config = dict(
    qk_norm=False,
    attn_scale=0.125,
    parallel_block=False,
    init='trunc',
    init_std_o=0.00418,
    init_std_up=0.0229,
    init_std_down=0.00418,
    optimizer='muon_variant',
    beta1=0.95,
    warmup_steps=200,
    schedule='wsd',
    decay_shape='sqrt',
    dataset='wikipedia_en',
)
MLP neurons of a small language model. Each row is named by its layer, matrix (up: input weights; down: output weights) and neuron, and shows model dimensions 32-159. Each number is 500 + 25 x the weight over its row's rms, rounded and kept within 0 to 999. Numbers have three digits each.
Before each neuron's rows, "fires in" lists the words (lower case) most often at its 100 highest values on Wikipedia text that the model never trained on; "fires on" lists the tokens most often at its 100 highest values on Wikipedia text that the model never trained on.

fires in: "which", "said", "where", "saying", "believed", "what"
fires on: " which", " said", " where", " fact", " saying"
L2.up475:517499498460521472505490504472531518508495491532508503478489450489507518533502516506496492505526498517485505476510495525491495492522504489529525525483429458491475523450516534524505464522497533489497493516461501541506522533493511482470528475506475525528538459521513483478528496544503460551466517510461497504505464463522470481514499499478495479477486511480515476527481504494544486475473
L2.down475:481484488476515465469527492441534555543491519513499475473446533561525477515550508494494544510548481487511517511496503485473539473509484474484491542502456508510473516475491512497473465506491497484511442484467509548511496504473548489495518506472525529514515464485501514538493512494479500492481542510539534508505551521493477461550482476457486487511520447518495444453517508512497483493467

fires in: "km", "ft", "mi", "name", "mm", "town"
fires on: " km", " ft", " mi", " name", " mm", " town"
L2.up273:494511526481507521530526514529494447505517507499500517479515512520521548485485478443485468488486478488487494560525442506453482450526530509494515512503520451548454526510480522505537531468481462490519506521467555487500522469469487515524506487526524519481499475474453517479493524524503497547476509478517495537515539533514498456494519541529505483511520505486499500459495541504501496509503
L2.down273:486499496525480486474491540490566421442513479510504493490483507504536555474532508450510466509468475520517520486478447486472494484516525523526496502491524454549487522447545526509490508460497488506508509553486521484500496488481496541467523538514477517491504547508488528517465522539504495545472515467510492509532550494509513476485453504512519505495475523516460479494465493514472490473507

fires in: "no", "just", "much", "far", "any", "long"
fires on: " no", " just", " much", " far", " any"
L2.up381:504528529512503525516492482499529503505495533510532476490537458484483545527505505484466530566513539521488470509427528477502454478495513492453486523490478482479494524581528485456472500479486468525554519456485512495492537525495524517500526511464517517487463501468522500481544506440479485500524506499446534464497501534491536512526457549484503488490491503530502491508510523510480484515521
L2.down381:523503509452485518506485491462505551503523503503487495539476467496524483530478504474496515514501486428495488538496490501476499523469519550476482488500507513533482542496503543467518506480453542528501489460477494502495489505454515510511531493455461531466456500504510493470515443497544508455522490495470507473523508556521501546543540487514485485534480484491483500490524550518495496520487

fires in: "for", "of", "he", "been", "she", "not"
fires on: " of", " for", " he", " been", " For"
L7.up603:479486477502504557513491463557506495483493506507450520505524482499456518467508496500488503472478544534468477495523459462446546481486489504493478493506477512505533491457489461477501473473532531539490509458511507520524481514487499471508489463508469510492482523511481532489533521535472499545428489483502442503496509489513520511514520547516490511529456540517507539480443533536458510511515
L7.down603:498485495521507493482488506488512494496512499511524479502515525471541495528515472509513544465545445482476511490494446522527483470469481531504475485434489494457484503502500530552470470488476541500551484520461510533522497485499510484464524490504508492535531523521518543516495485474519509470509470572498496477533511522489517490518547481476487516522568489441501497519500489460524493476537

fires in: "but", "as", "and", "succeeded", "lord"
fires on: " but", " he", " as", " and", " Succeeded", " Lord"
L8.up23:525520499481495465530489513449483474547467527477465509500505479503499565489509511475525528503527510513504470513507520502487532525491522523526494479527461507506477503499473494490522479521484525490466478530508505481472537476441521523482463515525541505451521511501451496499514483506491466472482447505511506532501491486493541459518498474522486517484491480489481471529565484530516486484508
L8.down23:540494509504489487540502498526484480504461498475502483507513491486501545514519513449515502508487521464518504491501491519492528561447558509484505474485495524458471529535519485473545480502508464486492487461467463474543436535504485528518506527537514519496492517530478501523508463520479476536544513505509497479538498481488524524506526528483491484487518460513480545475494501473482460526461

fires in: "became", "succeeded", "married", "died", "preceded", "sold"
fires on: " became", " Succeeded", " married", " died", " Preceded", " sold"
L3.up183:525516518539505493459453494524472481508487509540521527474462475502536528492497498486498497479519568522513508457490510498469502470475505467490509508522467477488493474498513469465558481489480492469540517480512535498476500497524484494516539495518542489469494508489522462528473452530517514507483542517506546483456500505531479489520515495472472510520515492448517536480516487526512471495492
L3.down183:527528499492531501491505529522519511492451508484527463524463496499500509508510508501482477480451494509540554474514533509471565457528504458518516468508467501474500466542495486539509488457507528517527561457500500483495485509509546447562484512498480482488464515515507502543511483499540509488469487482472542479467508474511518494484500501486515513463472513449465496517495540519532492490487

fires in: "high", "day", "km", "at", "mi"
fires on: " High", " day", " km", " at", " mi", " high"
L2.up410:440500517485499491483512494465528462544484520480502512507490504514475481522493500452484517500501529461506495561499517454541535504511513449513472462475493488485437503496494499462493497494491520501454514506556484529521567482545520535491479534478503498504504517442537488500492505515473499500506452506530505492471520564539501453515545517479480535495526548519523492499525434525463482509505
L2.down410:494484494496535473491503457516540509439485471525485504494464515494475448479543514503487459559489516503488490542497497456496506486503513547465493495508483516500527483538504491486520509497502506516513516487486461513499536499477494483513505510468551536499516478478491491468493454521512480475499501465506512520484522484476481512503474529504543530467497470483514511532472563477462493535547

fires in: "he", "not", "never", "still", "she"
fires on: " he", " h", " not", " never", " still", " she"
L5.up733:495490458498489480537548468559479520520539492519517498498504484446521508484507558539550496501497497472518484530519487472516521516493475505478504511415494511555516483476507480498508484497501474526497479524509492542465517453514522503488525477451485480481496447498493508491504507523483516542499518514523472501467544536541479510471511509521496503495544494483512467522531484498482508494481
L5.down733:494488526494523516539501484518508492517461480474525529479521473516514521462522484503486450494426499522514497521497529533526529492481487533503483496467505523483534506516488502487530452472520542495466510505533489506513478467508510484482496500477487490498512509517540501480518556532469530504474456481476539496489527476497559491494473505524465543443516499487528516534518532507481433446535

fires in: "season", "league", "career", "cup", "championships"
fires on: " season", " Event", " Cup", " Season", "Career"
L3.up79:487495463529482566474514477520517440549543522489474476525520500479498509512496456473511500485496539495474484524486473494511495469502517497459516447498487540513493476497511497504510499497481512548510528533471553513468488457444460526497498500467468495480505452512505498509468513505476511473527485504534469504529520502455492477506544488455510500479517484545495497500455481492494548510498
L3.down79:513468486489487489463461496492481456515448522520477495546466486468518496532493490475501573469485436491479498478481499502497503533535508476533485549492537552499544513506514498451497519510523495545529496466511503515471512498460528505489532505527547478538504519511451486485464476521497498476508501520508518544501534500475512473552508521511515535462497465507499486482473496499510512519484

fires in: "is", "can", "it", "was"
fires on: " is", " can", " it", "id", " was"
L2.up154:507515465499539484518496533500494561472542481475500550491561478504487510503500503487457458503489508499463496463508508496513500507507495468500537499537500517508489484494518464472469505516502451485495480505522513483542473534498504527509479516530522485462506476501505539467560483466473503527519530488518496521521484534500475498508521459494498520500512573490490522479541490517484506463521
L2.down154:465517523505483511496512460497475557537459518516529491553489504542508504521495480478518509476503456488511502488482508482543508515491533518513473546503508507494496501473470531504544496476517495479526435516504506498492501493493522531542457528487513494523525481511479428487474463500516470485474500511438476511510507478487493543449525500483498492515500514493501541531531509492505454505516

fires in: "and", "known"
fires on: " and", " known"
L10.up160:512527478507480503490493505482478521493464496498516511534578501492497493559539490494491537464480483486518478500543499491513476469515505452508505488521464458472464476488489484510492508545511494512509480520528507463502499512484503554469483535541519522513487485532517503486543537541489490496521515490529503490497504494510494459472456477523490519535440514484495524508498480505509465497527
L10.down160:488459490524503499509495488578458501501484490460495521504455486519500505513517533509492499530485518501517538479525550512510476509533465548534489470469514527503517499503538485545544517501484514477515496479449544485500469531449469465522500463483456512485499535478473504529498493470481531519515498485509485438538510551454504496439522482474495527503508525526504514491477515523494518471490

fires in: "to", "is", "well", "be", "was", "can"
fires on: " be", " to", " is", " was", " ass", " well"
L11.up53:507497513514469513540514470511445545540531471514472466498547490483518486506484511503452511464532478516497505485515468501519493472501500461507493504556491486507496496575499495433525512471530451461514450481508493524520492477495488484473498563523501529495520531511461499500460525493507507517528495487494520467466505505540474509536500486480529536515479489497521480567542485487552535515505
L11.down53:533473511505465501536528493520506524483492468478457548417489472477496468565497494504486547512523514515539548474483462520470486533495501464482532540472518475501496495477530514491470515499480474461531506486457506528487497510492506505500482502494490519496483493542520496497536495514503468479492475503493488480484514491523547532529503474511473479498508493481522482486487514518507545498493

fires in: "airport", "election", "town", "area", "racing", "championships"
fires on: " air", " town", " election", " area", " Racing", " Championships"
L2.up270:464467542528458517479486528523511527554524459490487485520479527518555501516488513470482562448449512493531532522480490485493529475508496494484500490471479496470497522543498481495468505493500514518500477510508493566493512476494492540487507525501531493501492508519496492479469518516515510470526463491493470526523487481531539494485508531498490511546500517520467524473501487483503489551494
L2.down270:504501502558474501506500551493488527522500531480496537445506486479527511504490474492475526537509482538484514442497524453485496495516562518460472520500452554482505502470485504497463492520502518464552505497508479560525467494488528444522499515542485495528578479484485503448485501455501504480494477504483472486479509542545480500509508487526472475530495505516525503512506491504501546526525

fires in: "to", "its", "trip"
fires on: " to", "p", " its"
L6.up96:514553514492488511470506521493458479480511492512487498492544527510519493514489521535506499493492463475492467496477497503475481485509533521531460527479552454542525495482540536524518524492553481526481473503475502525469528493476527481501505527494506459475525463508535485523503517499539504506513477530518489507483529502474476508464503529498508482514430446478499496520457490496482502505489
L6.down96:539469482544512518507510485510465534520493464506470492465494482469503480455493511512536435507499489510518511510476471485468525554507473543517524526494462455519462515512472462456530480489508529484487479521477500455497477498490506487499467506491508494468551545477528485513524517505514519474487508432509510492486493465523487484525475516528518514501522488508498470549514533515542495523535

fires in: "high", "well", "same", "goodyear", "good"
fires on: " well", " high", " High", " same", " good", " Good"
L2.up261:499487541509476497510474476489545539483533512454516493483475507524460490490461539431537528483559512498485505546459527460465517482482496428474517496490505476560450491534512464458521493479498512485527503507502531500495528499487509499500537508533517475493542497523482489491531476490489501516503489498492488465493505535546487510474518548493482504464509481537473482504522500509486477502502
L2.down261:466513529461487525514469505477539501520527491470513486512469516502474476466485493464486539513539522512513483520504506524488479485490541521490514483495468493527472467499479478483484495440494505496543507494515515473532542523461511548498514523513543527472503503493508494526518482424502499489502473499505513492505507527508508519519488548487458511471472502509472509496535507497499462467503

fires in: "season", "league", "games", "run", "played"
fires on: " season", " league", " run", " N", " games", " played"
L3.up429:508526546461472490493504493532487493441510514506471510542517503502516518500493497522508464531485488526493475517513480496505537541475499470493477471481490496468468547541482493478506528495494462510543490478501540499528475501492516521489493498446477519519518524552481491530484486531501474481476473526518508518522508523486485530470527504466505496467519530536445537511510526507539458520458
L3.down429:456489490490455514513526488461485507498527543485467529492521497506531488504506527486465518522496506545529480507508531484485519518515511466517463484506515488467501506509488530505470508480559471508506530488479456492489459473515535492502544473496477485533494481530450481560510547507495452498511488504482482475510478468470483463482526536546516498505508477580481514467477502548503450547512

fires in: "school", "college", "university", "parents", "family", "ned"
fires on: " School", " College", " gradu", " parents", " school", " family"
L3.up613:517494525506492512480504516501538502443497513522517489470470556516475480565492483498547470519513502510503464518514506488513484567505491515580479461485493505511492471510525474470523465530528470485479536495520522493416527515484531479522520514469518493501500517479502485491480513453499485484448502492518488495488464515520491485483485489476469502491550485554531484506495508475490468546433
L3.down613:485511482450525532479495524486532521444508506498519487501483475504482470504532526514502501479504457512496496475472520517527514489484506468500486543508498522490482521483501542512527530507524466528500473499494497495500483487476499517502443518526520517490524485510463505511466524479445510474514522517529489527532558497519491528517515496474470528462545528486507459476550486475481518461484

fires in: "to", "be", "been", "up"
fires on: " to", " be", " been", " up"
L3.up303:505483473474476518488546531510445511494507485514485561515496485479537459537485525477496527518509481493493507482453453467486513519495480517514495493478535475484489501493513511516501503488489469538535494506521486520461465560526516480498534449462545527500511518537488532484546522525469481493505532549487508476488522456528499503486469461557495520497514523571490447526520515488509460502482
L3.down303:506504481495514527511488463500506522504529479509530467508506515523489495504493483560505515463506490459513483505483480507539500483527469513552502495500507458514474517462457544516484448509481539473530522510539448482513530486477452529470534502522500485522543499488521478466466548501470517491462475462505503518496531480473551464485472513502473498531491566498503439471483519504485496521515

fires in: "both", "aus", "bra", "fra", "champions"
fires on: " both", " AUS", " BRA", "RA", " FRA"
L2.up752:532515515480481486511505513467520538471519537520469502519497532512519552538526452532505496514527501493476481518486522468508487576467481553522446421487494454462488515520492484517511464521505506465511517481449561494511525497496523493514514507533546478503475455489505531473494483482486491485488488507459538449508485486490499487473508545503485520480553510494512494509507497513504472501527
L2.down752:477499484552487463530522491505496570463496499523521520489494532488524504472508474504502495519496469478532490482481482507479503504506474526558537483512512497478509523493504494485475478489521528507502485485457493484511479501512539496494492510494477462493498484470516495478496511515468473484487475523470520494512557521535500506517567504528465473498516495483504429523524458507507533518544